{"n_layer": 8, "d_model": 832, "vocab_size": 50257, "rope_base": 10000.0, "parallel_block": false, "beta1": 0.9, "lr_head": 0.00576, "decay_shape": "linear", "final_lr_fraction": 0.0, "seq_len": 768, "train_tokens": 1267000000}
MLP neurons of a small language model. Each row is named by its layer, matrix (gate and up: input weights; down: output weights) and neuron, and shows model dimensions 496-751. Each number is 500 + 40 x the weight over its row's rms, rounded and kept within 0 to 999. Numbers have three digits each. A neuron's up and down rows have the sign that makes its largest values positive.
Before each neuron's rows, "fires on" lists the tokens most often at its 100 highest values on Wikipedia text that the model never trained on. A number after a token or word is its count.

fires on: " to" 20, " W" 14, " published" 5, " produced" 5, " Final" 4, " Decision" 4
L4.gate1559:425510487527475465511455459477539485460568541525471483493544529506505560480540541464542521559491482387553501461590466484436531522523591510478512506547474514520464449529443455491481489514540560446475537482504517488502511538562535566481543471491482540493498479486580518484519540492485429466491514492459497476499490537472548452445553486484503443512453414524497502536566473532570479533470510500446505483496537526521487494490480491476550488521552525464480566484547551544444571498484566565525446521456534473505451482486468457495568550509500537475474503478494478438467414541482509521565474557479475582491460475508462500519481528516516491460439527496488534554500507476443541528492462533473512513441527488592483502513494511486496540565517562491538446558502534552516519516564516
L4.up1559:442503472547495502572527533506470534496515511542498544543499470498473485450471528491589516453455555403502512537550469516424515492460494531509458513542495523551522487429473485483505566437438497523485615485463475507493454486483454500426553454511477451535467431488458492499492484548439513482482533466599561555511504506591517503470485476508498535557510471542407452443559473530473470510535542487468565518476550441417409505520500479502565475500448554486473370583441435544433521527499486469531513454538480470519429505448506505498501496472489491498544506519516529540452517527489485512517565451438471464453538564530528383513472515485582439528482502477489397448499509529492533434422452601599476571518508474484501509475493404511415530536505529505424491587532443523542487478477513
L4.down1559:499559442498460477529595474534510484469469455524555571485461469510467483572520507537485530454458537488542480585487482532425559521477481456521485538506529494526529422498502525488477480489524466460499467547471525497458529615536567493454567525446485492484514527585572543501538466435436496513498530467485498575518440480509475512445547540392469394534481537426496496498524474442512455529493533434463503552563467443553495547499510548442452440483437606501508460505466508497578498503476520451516540511561520538439434533461452512441466533630493505439458468467491527544584507505580482574500509528494505495502446530540535494508466503482483548469552476522501479457443539456477503501445514504543588471479513467391444445468510527442488499521458527586590534469516511500517509515566578

fires on: " on" 32, " down" 14, " along" 12, " of" 11, " |" 7, " up" 5
L4.gate2779:522496497535463551556490483472560572514561524374476498498546486512543484527544519514508512473567499484494511500556446524485533465541484555428551477436437558454481501571546518497486454416507486443465485476529462514518554489511550460495509461519489497461509525499523489557504499525557479513537535462438470523540430455473542532602455542526468483538508512472552490469491488457550465527494507487575472524482485496480492555474548552528450568459500406559449451482483464539470443527505500433502491519490475467559502507461514472484476480496466512496513521426536453494428473484509467453384528476538450537505453557474466482529477464507526497455536527490504500497493469412433478598542477553550520499420556391597453486500517481440500457505477540492545507499515507469505502547521498
L4.up2779:560489436500486540500459550571538538591545534485473519505512498488540545479533439517476492501532538505460496586494433525512588437560503609474521516466496482453499515577499502506489556496473488541538519531558495566513506534474546485532502475462474473539474633427526507541487485484475531512505551518451484491485507472472509537517469531539491461503487543510509464481473529391432411547447519528490508551518543511527451516494587478504490538519499520565502440444567534508482512485464536437461513498506571545459528512533525422477472491493476506494483488489509507490494516499519483486452485516497429548481498548498460507538439489498489490492483488493497483509537484446488499576500519541484464490433476414508475500514563519476545471558496494496513484479465478477583499538541525
L4.down2779:476482461479460500485464538539566500538520487537548520483504517460510545504443433502466453505554517451452419521501476504472574492526469519548535523457559486432534553546503539501456543545494434526468604520507522517545533481497498463537502523561535505473505512468503526480465572476482584469564530510461474443471451474499454558479491528499467443490519526469517525425464507506487521519507540541522506539484500414519473478483485493488516510548515515512534536501525490485480496444522520495399517452489554560418533477498483507553475511475493527468474364520567509555481496494604544479489531477546454526483481534589533472416526518438498534515412496511482518475480510427495456523589564453517526541485438439423467519496503553558403481529511495534485504506517475489493508471495567

fires on: "." 20, " but" 18, " However" 10, "==" 10, " |" 9
L4.gate2724:569568544467537562531480552421474460523528438485529488508535516449507593466470483537452468542548473461462468473538525461502500522523587477453482474456563534479488537503527538473591541527492482496477479474527451494522481466529430484490555540530507569502621517584488501431492409555494508525526509554452572445558452474454549516525475527508578507577535518581493551411486495540505456558460507484491476470507546490469528494526418486453484472467466554530501436461548566478446425495537522562489553482413560528515514513518518545560520488506496539493379478508489480534485579521518554549549522566459565439569489486536454456464541475509540480551498529484480492483506505455523465464531482610520502540467469492517430526484521435525566565564456468475444576521507490462467519521528567
L4.up2724:505505558546562538503478461471522496486504473451519466485461453484430443505505533499494524547476505536658503539485479557529516493518506498524515502435436520530528470531464507485501592518502550530479509471533533488516549477473403465419479480514501501511365439506485508508429502477488450506459531536603491468461534411542530542494526440482397555423500568508535487564434469562455562432572482517474536495534482477495486486510508510511516520374578544528515495479502448478463501485524499493495467521564521491477519485554412528500447522516487504552519529500529472462493555584487548480594448477499519521542464455495536487501524479430533562530407557413500458529465462464550483473484463455503482493520467443470470508437398476508514560455500503490465528581499579572479438509443548
L4.down2724:525591514486543526522533530489639463508494495526469517498462452513515561517437554413423496416591530527473544482446547522490485541459556496561573527504464402459596476554544491460461554473455509584507484542427497471533478489520561555572510452497507456519545519495498483508508517460509547438486481487462554571490445480474529461522446464458530565464466476490499523561429475497502551558556396508445475521493484546520440519499499465559473500477554486447471430545513449513485509459426458503477421470482494523494523487512522491544479496476504494462569387464481432482462565443491515501528545549533443520544534505542485470551546461502487521520489471485417466445464487536572523509442527546514518469494454459480538491563457539497468481470505522487491566524560498527511504542478505

fires on: "." 34, " is" 9, " does" 6, " made" 6, " on" 5
L4.gate1128:456512483482509525504447482487423509554550503492528482500469436524478428504464504525541512539497542448516496529523476485469488495436510531469538494513529539457463402530498514471475447533473511490486517550479517547577524486461515471474566530481431534471573510504516528499483515493469475497510526447521518460473508506490563496398497457436500512510510441448501542489495492559532515503495402466507488473547498522510542510489552503511507532568565533509499539515538548477490534545538474530506441459484498502487444521532519493567400464542529495472430491514571527499470548486584463509499497522531525494496451565532568570529497411569521484586582481504506458493406444565504540416548477510509460466489514574502507511473503476502497478481529503512503541532467490427524444433491520
L4.up1128:475484479493500461480477517551547559486487485511524388499467509481521590430498483582446500541546532605428533561506497483459477485417487514571554481454533547505580439486500523492474456495557533510505518540505407502507522544473451498475556581547432545509571540473537526561451504501575531459454538503484558533460470526518540539550587471489556512494469491411455448477470469567464523571480486475545449537492502445468518470549478551560545489516478476404548571544532441569472573520497498465490449475461468528458480537543507366499490433475514510494491478471518565410517558555452461478508517533467416437552512508522542560554482461494522435490560495444486467500406443516513538516603479463518403608454488500574489407518481493462482492470566430556482448513480549442490559481527551
L4.down1128:535455574471474490474498547491492462532488471476542531511468505424517485467537495557395471499503480558507539486530544569545608543518445519532456489552487409465547432458462516494485531509505577502440491530554505478554540559469508497547508433563487532522540504515532427503571488495555488493579505562541551500553528505489502518513546561492461489461452514484456470400501553528520501456492548547536473499507472485476473514564513496501473497485467519430472523510531464490486547466459504484489497599570537425463419520531444451461430526529528481441491398480481499550580490554533528504470541572466499479518562507526472477461522522463520491480468488551459537493477477430445535497501485512462456525525470514491514503543484461525485476509418475505503486479505561526472492478490579

fires on: "." 36, " years" 18, " of" 15, " |" 8
L4.gate2446:471540555476525485502527438483490449514522477494512459422545488509534513481466495479526508583565599518487469467569501498546412537509504476393545509536578496473527516570465516499527452429480465371461476472512524534628578555433563376475531484526480484424513498517434460525446524508516561451517473415460511457478474439555536442555514579614521504540510502484512515518472489525431488474474492493529482531586458496480516502509526492492465537463509421569503460565488496540520430531526479461465470492532487429443567486452567492487472473480499519427455464464511505484491520573495542506474568544503560584505539522478495470471498461500450492487436509468530526528500430511461489502529497512445517484477487511501405519527515494530555529498504508484457522515464595543512564413459506
L4.up2446:498520486515511532469492420457488443504495480522484457469506421501423519516476479438524457559602495498595529529511470431463516525481505442464491477559545461523504604483475445506594480521569540422521517450498521497530568466480500479531497499481545482514467495519486467478457594539506458502501527471529487572395442474466472494541516581575460546440531494495525457574502568537498463440543478485502446549517523507518530455432520420513501543490489531533529492544563479480529501481505470449494532560480522457436544487516386556554475500445538573484490450511451521496536534539463488480510487479418510506485511459533501527450517505605508541499490491572485500463440488537496534553471566519496539498444498489492529532518522578509507465455481506575516651455439603505510476430483524
L4.down2446:504474581576544521441443534499526469516494461533404456452506459456469462513481534564490441496574486526506545542476565462524559546460507536509493515434470472499499527528548560473512551485488499506523497467531513491482556440491525551477514520491523498558522492471460527503494500474524530531496450522522432429546508517460446468492553583528464504503461552516511503464448545535526485504470532543496453566463475506476413510524445548542450528435500466520542548517519488517466482485539486477446492435490485515510505464522411588541484520436498519501486435427512514564510467549495552514492462442523524507531521538612501505455532541508481532538439522527535480456469510509536436526488486557463499463516530576497579511505521516460509497465482494548453545512509537521483502484530636

fires on: " |" 58, ":" 16, " of" 8, "|" 5, " CS" 4
L4.gate857:451456503478494522434458526442560412420535490495529420399507519555507540452523534469535541497535580514507519525558510509468511492470464515509459490520511546469451498485485545486515545545554508537421433539525572538500486534526518459479542546512412453490487459551513542560538467534467507477471511496557552470466501527499545557511550557548540427531590468563475547559483485525510523566504562516514428468501512496547518500486467493515525481484475526571469484459521426517487479485522493527499515477473482527504452428419443404445420511396496541525502540453495497556512450490554463431525498529510484466495500533522505527497485541498485522476570486572547547430494502494431542470463470569485512408462473544520458546551426517466486540562491605437504489550519481455503622426559540
L4.up857:463463513495470493495537528447513476457589480492520433576464505563435517556473581482541546515602504507470517465478529458505501532498522494546461519475496476425481492443496521578541582519528489552387523492464547487541463459424496460468486501491411495438469520524486489514521523545500562526495538542461475567486534489489570501530555494460564530545530504492571497464525531535503551506417537581567361558511556459532524456473533486485479510493441473525490519478504487472527467494537472478584502526531551517456469479526469488495537457453507476520492424460543516472569444533527518538525492512453494501568495514466603500483513505487536444490511463585536477475538538498448539513507595542480496455541590585479486519498504499423487480474504478465481503464485464588460529547507565
L4.down857:597498556531487544423597495514512552431556525514538516485531533550544532562502482491486541473680449486471497499513470505528558511528516518576476472476445538469503532473506508497460482544543542509449542559501502504518527390479522430506376551541490455507501516509533522434417508422495549472542535490481524458545492516501546508502516511535504511556474455444456494472510543479490556506450496545504525470479427534535578501557494559508484476528526496522554524467586525453510451502533383531542527475547491482483581497498439536495508488479453497508487454489505426524481447501487559529502476491556547519510504495602546526467467465382469503524503442571454424534462493527503496522511539499547461451496515515428468442465530519518527417437392472514503453522446485499482477475532625

fires on: " of" 20, "." 19, " |" 12, "|" 8, " pri" 5
L4.gate2357:464519433516494550505449482439563532489565544535432488472467435505535604443511508495515459500506596552441490505418563498490555513504545564489469502519603533502529414486474531510514427533472477440539346496489456466464498490490462448556418486510457490489553494452492520582496453434573468504521442440422530508442515476507484497503462549530527588561434517477485502476493498514460557537479452485490443518490520522521506480563587504462458425487565484571487508476510487580522500546542504536506518463465425470521482466513551444445425533542527505479462452540496457459471480503489364518437547560524547523497484558436478471496529499560518485544504495456492498542556468529533502522502453532421505436497478421515503565507487544451523533507482457513503498531478465421540475473446534
L4.up2357:554504400485529527473480523563489510439546448512501460555527391551482435429466490467505531560510465467464529524547548493479512497495478453523503460427523528439525539462528458536510493435555440478446484467455467484543479452503553508502508466528549531546517523485434542569432519478524514504509479510470522452524528474507491447451505571455463428522464483457519505412477485475458577465535526475489524563490479494443536421456512482481428532535469493466469463423531515539409472484543489550534483537468487506433528528491532559434464508532544518477534441499468517556623524436470414505504498453515589585507471546526452495555528523500516496536471435512491495539496433499541471538545512522472545521457532483487519519440513553451557489480531518532535466524500477508475508572457491
L4.down2357:554483410500460534498546568504488460459470515522516479494475515516563449483505451487458560553515409532469508585497432513503568532509475525518497484530496524504457520541532527530519521454459513484513442442506482491496560491466493527496481432592496560491538435495521504530509501500517454444448520493507413477478511440500554510409516597497546456536523552498430587486548535510532436465543548485431586478449501485486448442519515542492540475589474520498441463507449519562548486557548522492487536427449415542506485493464524568504550510546531571489539468438513509548538533427488450500473538497499543525481544511566497493592528546517518404561524456542537479541487435584497558493501439490512471482461549487488538495479438517533410472497514440430505509486527543487464519526517473

fires on: "." 33, " of" 31, " following" 16, " on" 10
L4.gate1973:507533483549523538468426490561482459530489523502530531556530449486476467498558534477517537507526583473472475477497461508471473512588477506505502528486481500497487444550452504529486564526474407495483460414517544528519517524481468407552609463493470486439495559470494437501504496486532564502551577493532519448496414530485541473483513496527475505485470470438484452510529538552441481569544449552516437540515548483528522547475522474518458470434520531455478519546489451533526486521466488569508496468507505447486530543532486496521478510569527518537456524547532482452539513512507524506522510487485498552484507538477517473456444468518510543484509544411491513482496493527539487489520494526448498503521504513559488511605489550493506483462521509496507521522469515487466510477439530
L4.up1973:539445393467477412446459510476464466516523429500477500520437498476514492525459479506469493499562497472457563552494520468466525458628479476452498500458469498508423494542494504461496452437525572460516455499517502468545473482510533412464462490583549424489471542520505525498507466439522546481480437498504508503450505539470560518474483495441509451476569516507396544518516462552549506531569473567460516466506499491457485472472449490557489475542510440580525411538515455495514499516504406498449466642496469457454498408448493563539479511492479509547458525404538547470559463576526438457470427491523494468396566528520490488556462510526533500584554479452540553473447463527525581495496507507456562511462459527584501518515467468464500473497504518457472515519505525497550540510518569
L4.down1973:532499489521476484503515495496546532475447488481455465471518551541547473444490552496517477476459481552500527586508584539471542483523496493593528503457525475470525498480540537542425533478511447466541597510523526495501539494486495499470456526512468506502522493507514449477653584453438482555587512503499457490514497447498558545451516474500536493571474515471487505487493496527478474528475577546487551533502484532502480525530545484533410518471498483467494489423535509531508478543554524500518517492529517510517523499512520512480526495469649448503465535483559476519464523523506448521583534591478533463522468518501511428480529497458445518477510443529487407474506487486490490506491535471505447498482495484467554466505465562483485511508417496516445517569472488479524540523563489